Weights of a small transformer language model: 798M tokens.
MLP neurons of a small language model. Each row is named by its layer, matrix (up: input weights) and neuron, and shows model dimensions 128-223. Each number is 500 + 40 x the weight over its row's rms, rounded and kept within 0 to 999. Numbers have three digits each.
A block is one neuron, or neurons of one layer that tend to fire together. After each block is what it responds to, as a language model described it from the Wikipedia text at the highest values.

L8.up825:448525529527482539494539592465579528471531507442490565459467517501484481404479482476549455466504565452498477506489470471552524517441500528444521569569544415538475486537492475465471513608483459566473382468513517530501562461516508550467463460510455444448459499433508528509509575543517582499
Responds to: Word-initial St- fragments. First piece of a word split into subword tokens, mostly St/st (also Sh, Dr, Li), often names in lists or tables: St|even, Dr|esden, st|andard.

L11.up13:522494416476538476493474573568528485487514506542513506460457518473546448514497529494523468483518591560410518454500487491526452484467492532579520444401442570482470476526433498541511479406549521468450531553515515444487528521554505531551494509472580450446509521560442520510565505482456515533
L11.up62:467519488466499573466515470513539513513469503504446511549482533464588512482555502475460507505443559567466583489434484475419542471511510536511509489536460462496492498584430531555478510553562518480485462535469540499512561499473525490423496494510484408542475480458456543541502481475473529468
L11.up111:494492501587559531577421536421533515480584481562508550519506526442495544502529479436470556500546458474476530493546477539479479454531568476519575542575425469487436531490484493540439520513465506496489486472489464431462533492472561523497570399520524465472507547518511502513546480494489452564
L11.up211:425531465411476517492523493440512462490543504493519513533509474498519477471537515526518505461582514500521518480516530472476515504477469481512495454455530514521487492529519414540506479505546547502488587489421482427587414511475488468478468552513532475448486467490477476437483584506406449425
L11.up251:524496498475629534462429534492568436458431505515493520544470527514509462498541537466493549491531432548549549515522513558555532549448531471551500540531460598528546527473490488569548542512520522443526418530575527490538501515446459487551491470501512471539446501471516512456503580464517512507
L11.up396:478519460457532562475521535548483489475453472559487469521442493528562504482551603496503473526434451590555469516525478419550541533488522544443439477490474556468503493543453499529525462492548479512421453464478485461520431490534467546548478570445476477505484529487473513456617513468510471510
L11.up464:419562497526485532520527512449529494492546556500547502422494444522555477503492537518484600502477530551459422494488495421501553478464463602588450523549461505526487519437513499447482539506454455470498523415491498406450506522513567551555550417519460502498423475479473544442531570505470489477
L11.up503:541512542426538543477478536540465454480496559516484555457520548525585510505558546511432503515465458450548531486473467551527560538561441426479528409547503466506419520561470451467522436485449428568562478507458476514498410444520538538501489443480500517528484491490489550455467533521543506562
L11.up523:493471449526491503514501540578448498518486522530532575499481465532563541537537486419525511505524506525483453533489525508527431486527616569547524461496516521565478440496438447481422431477487444552517462567500439492452499442538494548517535475441586495541526541467445558556512511528465445428
L11.up535:480498453465510534560454497495447522575460503512480594473501518504546525512469502544595465521471513495463505476515512481468537456454509532542488442535409467585506497461505496557481547564425460485430467526517471424449514421531536519534492522545514481562575495539458492539547487453515535483
L11.up584:514543503568535452553485536500552452599523388513516498481453518462478481481470522521482501463474432526567410523527571507533495461461543569480542512527485529496411544506472532487461497563487532522483543490516504535565516495537512517523534434409464460475495537497462498514522452523415583502
L11.up597:488463486480530464547556475559472471522539508486514509503456474534468561461460514484535550539529481540455450564550520517507533466482543477468549527511468504487485526499530464526513525504452575484492497449536505390627443453516527542547551439471489435492559483498485420474487440494435409520
L11.up651:501509447478545583426488489526475508586485508467472572496517437537480570548583533437389495490460501502475485554498455517440573499524506505521509483435485539504547554588462527504473522477500470615464501510484500570497502470452554540466562513494496447531470491450506582513513498479443527434
L11.up737:479495503551530460540529508541569529474497464550458513441436487499517405496554451496511498509473548480481540444417467502473499528511484531488516527518483408607468550504509551547459464513520502462536464473499532523562490463534537578469452497477511525486503499473446471459524585430458500480
L11.up917:468563427497486504501530501547518499488478498505538561503480506593490484538529567510474547502487449574428515543399431495515541427399516517534547478471459529559584515535479504467504499517456465432541513459506484475507524509466435554511538501535533469525446510541510516464562526516552497448
L11.up934:489467535567438553518506497570505437479502525502466559599506481583541505488473497406481470530412610498490463499513479508458501475482539409460541488446433429490397422493508461465613526496565476517507476499521473459475513513475580478526518507431511504491484474417468546517506473440438542506
Responds to: Before a person's name. Separators right before a person's name in tables and lists, such as pipes, commas and dashes (e.g. "Green | Rhiannon", "Morris, Toby"), plus name-internal pieces like middle initials.

L11.up4:559526572461574525534541556467483477587445536564577540371545507537485507503503503531507482491488504488458504505456477536496494485478506441488527447514483532498412504494553483500536503500553470412460497438541444533527517540539508513479450508521556493432495561565450459492480490520484456475
L11.up72:454509546506472430545498507464457460475484542480537476503502546481499501513507510390439501475503529499482525481519540524453558491479520607513477555535501571449405491447519505568533564530561461457493445499539523461530438529494471543534500487540450449568579568510402547395531571454587433526
L11.up145:475535532432434487579498457426531543491455479476545518543457513527535423496494547463509503507499589464489518415522493503457534497479491463461532616570512485563501543570535447453465451540515547519545528579472536366498490517495499513531488589538513515592470491552535552464548442488498495514
L11.up151:439540481469483544554553470473508451537490541478399506468464545417530436428475555527485518479500510569493505465483452509563516461553465453503499465518437502497490487499515477531530537535498492479522507460532555448525499425491435527516456481444460503536524471466497570536447477489530526625
L11.up192:489505495519473492452570546478553512489468504435551546496498499479469443545561493503507475493493590445502451478495474526426497575476482533523448497502485428465514538424517538440475470503490441479502524495558418522510519497450537506509542536487549535566541511455458404521483540489525520499
L11.up227:520548398557445551471521534506494442517553443453509518487457489463529462488481469487581564529439541447528438409464456495523463545540454481521555536549550507442544549581573519575546488511463491504481493454515467501451485521512485509523460518488494533538482542495524519412508560532495527505
L11.up244:466526469486480585552516474479520419513454496448417458428542463503466479515487491506516524509450502452472511516404561541466534475505495518406534472525518562515525413515497530462534508553472505504553604503417538471407475467555574484546508495502524566547502506523518516460515465569482535438
L11.up275:516576547448535531516418451446564439570476470488509552435490563443484559533523445456495525448530530538457552453527452468516545462483481497439533515515523496482458505533464561422554542468539494558449482480491566525520493471492461425524449500459459521483553513473430541482513517505504500508
L11.up293:475509504499553514472533539410461484505518490432482531475458456501429467473512541499479571424507537498506468431440527498423496462509574501452501485539523468505450512427505532470463455503535464504429491550540526409533506451572471542463509529536527493595523484519500526466531505547503511541
L11.up295:503526525457492458543473508490529474468409492518479496485493499425465498439488556495575506454558496493543492619518428444530542474479471475442556478435501561451509527480448556485483468536566486507543561532500515530522454526506630546510505446489491394459532492480484488558485519527525530514
L11.up304:476521535578462554493535487494507528479508488448512576548482509509553478475497514465467479490487435528495445484450529579538555503472494489504582490493556476527486535520485486515540503498566479451469508588557461487417458479530518466555485417485585510431518481507570511444499466518515513472
L11.up505:496569454526474478504542457469484408503515538493534558434466496523534434466513444497467507471540585483442509466529500554545547475494422546405533493487547573498484525541518547484521414454528512504440504483500531461516521481542466514539486441542488452565515536527422455418493450504480465456
L11.up573:501573510498497512429550450434535473470534526496569491478528530501557520540524602445454476421458526534495489516486566518531549547416472467571505517521485535491468541467510518482585478523532467534504537565482588481476522522510433546485454499461504452526556543459565433467430518504547593558
L11.up655:458570517452462480474493514510459549516418497478455511472561477498534590452481517528504529401499449489485510470468482505563537471459482521497566539545522510534485488429525472482499497410529538467467465468502458520427443496498465524556432541542463497543439501538457451466455557448436510523
L11.up747:539502475575473525536443458498459539543493445495472502494497593496526499485503469511506510515442488406480441468555484554480544451506468479446547492518417461475449550534541471591485500538542526450497521465557505526478482514542562502510561484447490446505524564464482555481416462479499522502
L11.up763:437533541412501514507484489520499503467470476468587524514478504466491448485466438495504488486524487442515546469440494538530495505513505500431484534467512478436426477497545525492498459545493421529540463477486522553500506541580541493521490496540573509475493504476529486497469480456534467559
Responds to: Adjective endings before nouns. Final pieces of adjectives or determiners directly before a noun they modify, e.g. synap-tic, spher-ical, high-er, an early, the.

L9.up93:490506554480466528483471510532533523498473501477396556476514531448507505591431459496476464511522540456531447503491453455508553505464462516506487431495521512463524434500499464506535422471448507510493470474521467489585396491502536499524462501494498526499452459526495426516439565525511470515
L9.up375:508465561519434532535528496511528479590511492524488471461516593406503521488483501490455520499434501460504521543494499428463504425463465406534498456490471483488497520495574447472545510501538539514484513514429535413465446471462478556536438506485567540561483466530482507386479446502536534527
L9.up489:510505474515451499535482590416501491477499545453463490534466601466506472507566480560429532511483516503503546492506460562504537516524520538447502532499513462537505477444437505515442440448520523470485462449484517490507480578453522527454439543436573515520554485510476522510482491444490470457
L9.up946:516472521526525503516496468451527451489484523459534456518592569537595507579497509563454571538493492407513446559439511499478592434453488502458524446506521454548512477527540504468429497501567462526499526482533453466483434512558480486489480529461580468467556474447414440466471520487499471511
Responds to: Attributive adjective endings. Final pieces of adjectives or participles used before a noun, e.g. detail|ed statistics, premedit|ated attack, grow|ing community, small stomach.

L9.up4:522492472497504479437522584432474516546504484504435521521491551537551492559509490501477545494492437472534462517465570488508551452502535443470533419500553552489532582469531474449518518518532530479538509506624460517472412504554525526458424572490424499481571528512468483464458528531667510523
L9.up68:480486508467462546500466514442460481445441472444502515457519496478517471558517526550575503495456455550536477449470484494560495559458555503503546435520515508518621527495487458523511491468505521473509542508562426467492445494467462548408523492510540487550492591457540536490513472478515501522
L9.up311:547559497527571564495458513482532505427497494427514510460531490473525471571539454516553537459506486555535506471460412427536483510380489489533515480474504535555575480473467490511528488468471439534430511465522577577562477495455544472414526559493520511526487524435497504553443492440537466488
L9.up865:508540457461503565451511526471461496505434436508473575477508540490520552509521460431534492463507504544495497456498528482559451464513550529564532537444481486544524468526527497504504507501568489488505499534478451534483479484543470541524423525482493501530612531466508573484518552475526519429
Responds to: Mid-number digit pieces. Fires on the first digit piece of a number cut into tokens, mostly the hundreds digit after a thousands comma in vote tables (4,599), also century pieces like 19 in 1948.

L11.up127:502458525511619536491453460481554523449516573462510540573464459552520534458498532535516381489576561500439514449525462464539468428551522515455484530515550462513505523479512542477481553537506496483502545543550443503430536503477474512472516530540491468479483525559472481523440551519483545453
L11.up183:558517448485437474508489497439521500437545556496442448487490549512480497544438447490437559493493532466510526550472511493612495515459523545511575520493406496543531501468512531549472536474486479456511548501508558486458522503501522476510599586504482527508515490498494485489571478433460508531
L11.up225:506497482445491528503538487497475503534490506473480459518477550507530487496480488481542506534498519523530469448472460538492540514472550484501526543460434591478467506526537430457468535452492503539481482503540434577528437449465457526501416485498451417456506532494435517481464498448502563401
L11.up335:489440537392525500512493500520500535486482528484491464458476474508424489449459469502455447513549482513484510483490513486528549493543535491430533567450461493483488630573462499506451562424488561507518559473490547557550453436521547537481522525488503577499550589499539443524521499514481496533
L11.up380:499539537542544526429467504516467495520542397504444526522510478448519562481457523523509441473498457449485492512475538470540521469526524534519504495554493472515485536484482420563435483549492504518470516499509438493524525427554474472506488541508531491482414510444495574573562485499518459488
L11.up389:480535534486477495539488455532554443485546412444503505519578498442520504505478523510524530511492467499498571490416495498523496396473508544529563557488495451497466489459488524433456511524488502481470395461565548496501428480482586495563506465518485460504462487508481529482552557490529536445
L11.up401:456483529489431542575498467475472523530464484487466537479480484453485496489540479475505441532441487482536558433504585575537512433485546534492497518472516432379478473481421556529477528496475464532517472492555460517492518510445478527538490548448577483536499591502500498588491446477456434462
L11.up492:526512450513507513566521547562478571456465529452472505552498600528459504490553394471614565550454526517455491521456493541525481504504590584418435486498454484504481546469529530397412496543503455493496417548464440454468492496444485503553422464484473517524506497509477476538473484473468469520
L11.up562:396464455504482505456510472432567531488430508497459492439477505510491524537448478548445564486524508537499545461468585479490473518536506544493498465487507577574527547406492474534547538476508490583582483526558445442488531437523536629491484535455488484500526492586505487494465511509505449508
L11.up612:484441499435502497493520550489519521490510520542490414426488492509474468563492460423482517464546544564528462528428582491566534412480454421513531545509478460485472493481449545492458551481507490479504524516505476509485488495543505551481537527555484525495456496535457431474522479471540502493
L11.up673:515535427466464475472541496512525475522546415486477494491449489535570488484524542481467419536543552505492470524479491507513544489507537459461532475473462452512461574460506529451480484552499454510519534503470541474490485554496523511480452513517532529454532456484459424505457523475497453473
L11.up681:438549496420458573518521485541496558560556483492497497452428523450502442509506416526514491548544555477466524562549435520469516486519462422485521536496452488467504531449471486451451518530537456475484448449539441546523501515519579519452483520502520424479434502492523533492606497447548505512
L11.up814:494566494520559525499527513537463555477509445498493459424450482508530526517465486469449510480490521525451512553444495552471578465535584550458474555500473523489449510397566468511533468482549460461483548457464520484535466513456563542510530473523475504507454428504548514481515553491531483483
L11.up872:488419512514426518488478458517471476520595505553533544509456525452449474459461511524535512520476523539510499462491537520488479482498584488520565490491508453546469597483440523479516451498524469387553470473480496466478546493529461557510440472486559478537438505528521482472440483550577476535
L11.up981:463545432473525570513497516519501491540524484504497502477484476549541488500501517473532555511476485461500552489489403474541525451489512545517521491491477495433481557535553450463458467491537528540398459495463504563544534570494518499439441479462517461559478501487469565566587574570570481538
L11.up1021:483453496487472565456471495503506473400598502555501581480557491519556364550531542534520558483554455516485508488538542425512477458482524522519513475487488516513511509490488538522567542507496529510490562396492550495455461511516470538476521505471505508483542543525443499486516485532588543496
Responds to: Word-initial "st" fragment. Mostly the opening piece " st"/" St" of a longer word split into tokens, e.g. st|udies, st|epped, St|uart, plus some " that" and "Pe".

L8.up863:473570535507569487586481520528524479505474510513474513484451520536524481548450490478524509554445502537424482472519453421488535534575508517441528530458544427485523482515490465457513460526458495434432488535560529556552524542522501473504443521545577509562507441499509587475465500521495524457
Responds to: Stems awaiting suffixes. Word pieces that are adjective-like stems likely to take another ending, led by other (others, other types) plus -ic, -al, -ant, -ent, major (majority, constantly).

L8.up869:470485549438467532501506492498432501482489479499462493514511487518543492570493526474553549515490495538429539486548502527490492561561480561483526560455491491473512563523498418549490469503529485461505585510526491502439457524536520432515505509512514501550525441383498496514594450505495506516
Responds to: Unit abbreviations in conversions. Unit tokens after numbers, mostly in bracketed conversions and infoboxes, e.g. mi, sq mi, km, in; also assorted mid-word pieces (St-il-well, le-mon).

L8.up630:520475485490504508552515602493612553492544464522468452476435502541469456441532516425459567481545513430454489474436484536540422500536490475473500433515480527420488547499477510467497433501538477476506565480494419426482446458525509495506484543496513459551573508544466532487447517499549485522
Responds to: Digits after thousands commas. Fires mostly on the first digit after a thousands comma in large numbers in tables and statistics, such as 120,168 or 7,118, and more weakly on "an", "and" and "one".

L11.up73:491408459387431554482493450468459493602525469471478536414535528545510555557462454467489509558480475505413499553517493571508516475534479518503499509439468545462579498494497555488497496493525462546531521537537513433442446401491449506531518486532562512540505501526496502434513490477442515481
L11.up83:467567453509442511486534440519483513470451422423492526470526461488474502522471463482508496479593602552497575538597544453509505601508568542458481458477506501426464474549478451495556468558478461438462403445568512494465422472514505495527522482554542430533476534460413504494483476513504489542
L11.up105:545445476493524530461495480447497550513474512492526565475500526559543457530483503541500461521492468501573564479463488530438538534524572468473499462444432517490457531538483536508478426536570463518504493442504489533558510449490516497466496522527490530545566528453503386569412518520522551581
L11.up131:513493505534485478532487521425438474479543447532487557441519504534525467498526489472541506490535517470469515521507566521490488536486506419526558533579562517515479445498564461490494490507486500498532527476533455501565549450456530541509507481489472528525516510538608518428536503534556472441
L11.up226:451484477515493526566538453509483478536490423477579486459465419492528430424553442538481450506484460507503513503555491450476478498479505479530565490506496481545522508486507455466470517500450508490471526556527510529550463556496495537443474431538483525449513581512503509495474485561438540484
L11.up229:467480476553427458492522547457501517506537410504485546490483522599479553527502435479525491467490532571447504516471477544517537506521520459503524480528455447453526524497507419506473476571434504499529470495572490498492446551466487448426524502452468508521419489481447566478542511468553433464
L11.up259:522477477469426506517487496517530529485462433484537507508496501490515505506513464511511549537473492492525540459537545538517518499597535557554490510527511548509471569514485575509442522421484511530526489525531462466513525538468517535501466447443473437546523527558490420536409445471462602559
L11.up558:500443509473381546505461550472516576496515528477568527516516421468477484568532538522480544570457523504462485507513573467473409490502570480542530479485503487490528431428449497411389458501504518519522529535570508546508472464485484509430470508469528498498506516478487487532546501512514379479
L11.up585:549517462463452520537506448436498446498455454528503532544512427548478577520549490477466461496507516494441507460541557486498538486538493409534527442480452462492462539544568420462502545487506545539520507452465447423502531545483467496562496540518559417577388510470495521523495504514573487497
L11.up632:438459519538432509534448447530575532483534499486534534537528424525479546494441450514479522495548529519428541480473488583460470497578528507560540454510498552499456497457535529524516599523589465534521512472518512527488526520496522462504545463563548365484459507528483583511554518493517514542
L11.up637:562417511553530484489581501430482508508493513490475505450490467510439560487556449454551562513486488521509543562513508484506516533497499443479541501504371530518528530509490442503529492570519468521524489485486477452437476487478536491467449468520572501523505496487412495469523487450495487484
L11.up675:491513438489481500553428530492480508508508496493494546461586434536477529508478541471500468456542477546501538494427487520477445486511531497560521550513495460520521508478414504529543467521506504466482470549511567486551549457518553512486510564399489423561511567423477434511438526534541464466
L11.up682:491470448446514509470512496478489477530508531480571441555435465476525493587515486528443443529591475510439583511491531485479527567487496476504532481465465447521436512507512428550425400549491452533518474429482509479547442498565490489513475476478551510495498482453490494493580438517523461388
L11.up723:539472482567494503518426491540539548516411469447551510482542523473553598480441552418498550531514513544510473387556474505532493477509480497445561429490560521479533553524466541530449535559510494499447572453474476480500518467517526466495521545467503488437406548495464491538535494554473552461
L11.up933:546453426449464459387522552476548468505459477524527498515539511461541404440506540492549528527440459526520576455514498526480494502484511392526515532541495491542566567528521522436565492559496443506501502441531551450470459466542454489469436487539537514520445521504445511500479539526537468466
L11.up976:507462527524513609512484482448547523545519489530526491476565503509490470514437486431509457525425543452487485528472502506459449545479498498534505504475470521482459433555514533534495488489547446504536467520512476475554467508489562515491525533488530446446585536396435504548516489507523520519
Responds to: Units after numbers. Unit tokens or unit-word beginnings directly after a number, such as km, mi, h(ours), k(nots), kg, m, and closing parentheses in table values.

L8.up401:455547507486505541515448481461533492481541506593505539502486447495445477520553523452494555509508508501440469480517500414506504504483575521466528504489535456560508471480562486502431503425425496520572541504523461503409464572546560537563533449527469538483490477490495496528561506495544470446
Responds to: Before a person's name. Fires on the token just before a person's name: table pipes, list commas, "of"/"by"/"to", or role nouns like aide, brother, co-competitor.

L9.up44:473507480518519485485423509531504417596520474467528462538487468470461593520487460457452518533496575502470501508562485437575579535493502561443481529543445462502567449480477507523512475569446514533470465477488518513506459471495538596501492472488479491454542493544467514530517474449529458448
L9.up155:510587424517443558504448565484542443442521524451401495518480475518501543514553512562578462521461502588450571500502457502506541452468442531509433474527436542490512453451524456481461473489508426485419482504453481460568554537577502552458470520528448500499563508484462561499487526546527516462
L9.up422:566485437524520489482438468480491533506466455586483518466539470568507514511476464506528553479564523509511547451405564447413558447465504511470511441458474559484488525474438456523526411435514478492466506507483482538513474515474513482437527501485456518491588492477513442463473483501542497540
L9.up897:504482435504521475567491555540426519491562545525556505520503509522516510517547531501450497477511471554454506487492491457482534456474471473502535478424433508496486491514483550509456563475450531513431506514470419433549474486521541552422554442521463439430519536450534500549496481487478503536
Responds to: First name endings. The final token of a person's first name, just before the surname, in tables, lists and credits, e.g. Barba|ra, Sus|an, John.

L11.up74:482491480452511481414506523467490515401442530527515463472525549526510488529514574537568538503569495519554491478532537544509509500465550567484554480490491536508446478508510527474569466485532496430507527507575460469525556532491501409464506518510497555509519470467509440493472556503441511515
L11.up76:417525448443423481562472512533457555510516481429505442559462530487526525542495493495526535563546544486503457496489484508486492510506482454528472507569437462524501537532496518510526515494557481496527491505530438510417485604475544554440439514545499481445434482444504480484497496465536508516
L11.up84:487535532566548526473504542479493465503555575568515487498513478462537475564555491518487478491495486499516553462529522423489539503478484545546553498492475462534521468464543555509554565527496513447497469459519486481536441549530501513411520488488453471520483447486428502495476466554489525431
L11.up91:500525555471477545587527466583505513480509459487458538452519489463476485577478515476481500490502526499447499558526507503544501504437478550508483452587481510496509524393467479534531539521468433478555491513519501513425520451543487509526469560490462500531537470446517485499426515467532505485
L11.up97:494515500467472444508551523526554584433478526517563538476445539497499521593526529497473429508495466457526485489492510495381470565471465609491532502536410476480502552469494494566447545518526451435522551501461429526457462537470560550438580484486496476560505499465552533467450564442446498539
L11.up100:523547492446534575513549519561464534478569526513437510466475440491526423462475545475537486507518472492564523505462584519564454489505504510424488536520484558462458534450491518495430581480543406521570577451397476402511548493459529500554512517469471495562377510509475519501484493480566450529
L11.up118:445489491507421520526425540533538442511432483492558516476562453528514534500558517450478466530534502469401463548529428460526528523519497523458544509503474550472505547525491438468510470450398507457506543510501508430542433536460475523525529503524519548515478437541451562480519527453507404464
L11.up185:451517527580501561432554586493488502482432476440496466559501453432467513512431512468504448412575437456517474497517495504524566534527562482526465494518455453542538490530444510575571439461463454462493493496460469462481565539533471541487426564552458481472506594515522455491462543504390414495
L11.up283:492460511490551553551506469579520451474481511485470492512526515478485470530476505519566544525478495541510424503525424470519501447451456523502588498468441478489546497458559552471458504595555496491478538460536387487484490471419573511491514555496517496478593471493472537569530495539507506513
L11.up289:536529407464529507455513557494503502454528501550514483522517540559530584491527500471548535503420526523517424511496452443493501451549517492596527529474495549468488536552559499502463567484612482493470514513448487457447528526456545509524544508467476492500603516520479589461431529423514539582
L11.up656:469518526471446447517537485439455478531491508494548472488477489549490572526528521399550470527563434492503494478456482471500453487531536563470511488526505515539484494490544466505512544508488427455554503498499502498517498543412498539510503567494514507487464529510484466475376442541515530462
L11.up664:444451464499491421474561515485526497486488564541364478454455419475493577523527491535498563470451512545495525488529503489542500529553562588398560479532485520516484540444538466471496543461524482458538524505481539492558516523489500558561498497487448465521533516584476485432498451452477538483
L11.up743:491485544515468511528458524395448525482536540429462477491476412551503522542531516488588452494457461462426466531535474552564456540537503493541550494431527448525547565556474477528539453481537470476543524469555502483470450520476538620542532554451530502491548569439433514507543521451491466523
L11.up761:550560512499533509460470574507558472532469533527476503469477469449509471421542456480457583472562445532461554402489471514490459473530496502470583481510519446461535475563532490481518462522571517499560508453526512527570410464496467561520508501422504434487566550511459500548451515540460517488
L11.up768:546501529522463545542473576466508509485517569513511494502479467510464438432510472452538494526513537457485463470491459501491458494538558493557538551435482447501546490520519487436540527530496463508576539545541492496566471563429540503483485601499561436525497570507492536517436436517491535536
L11.up942:524512495475434433547520539528507458486579521441499420463390539490543462474454553493540478543483432506503513549505506526528529532462480580490523481535529487460499510509561482535473520493531502455512418488582442473505513561511510448503490531485481542498541516554433461512434553534548457548
Responds to: Leading digits of numbers. First digit or digit chunk of a number, especially vote counts in election result tables after a pipe or thousands comma (e.g. 1,287, 138); also years, dates and measurements in prose.

L9.up369:497546430482591514445531504539475556506472569525482417512529593474462496539553572497445446522503481508441469520505470471530547509478550542538542418455574486499545545408549481529414491481594415473503517496564515491530492475443503499520514516490478451406500446485484569559526494432481467492
L9.up434:519514462537512501566484496475511556490441493476443483475458425564472477481503489532550559580481590533479546496506507430533517472462471558456510432560432463519422489452469577529418469533504478476472552533572532460494531434544519560482569539484546465547425547491455539474501508458537534413
L9.up697:509529489457492527442457492430537483523536467509456504468478477471478508553514451496557577501521391522565502454515484572519435429537472439488534443462496555432483550429487493441544444525519486493509493520535520546462512490456533560565500526486476490410477519540532550505508505563517547548
L9.up915:541480523497499473438463450448532583505487556469452448482481470531503464569553465518545532504443561511505444470479470491426540535480589545462406525489464466485516499429498496555486518468492478451544523522631482457578479495471470569490546507490511458454447453538536441517502505512550504490
Responds to: Word-initial "st" fragment. Fires on a word-opening fragment, mostly "st"/"St", that needs more letters to finish the word, e.g. st|arred, st|opped, St|efan, 3|rd.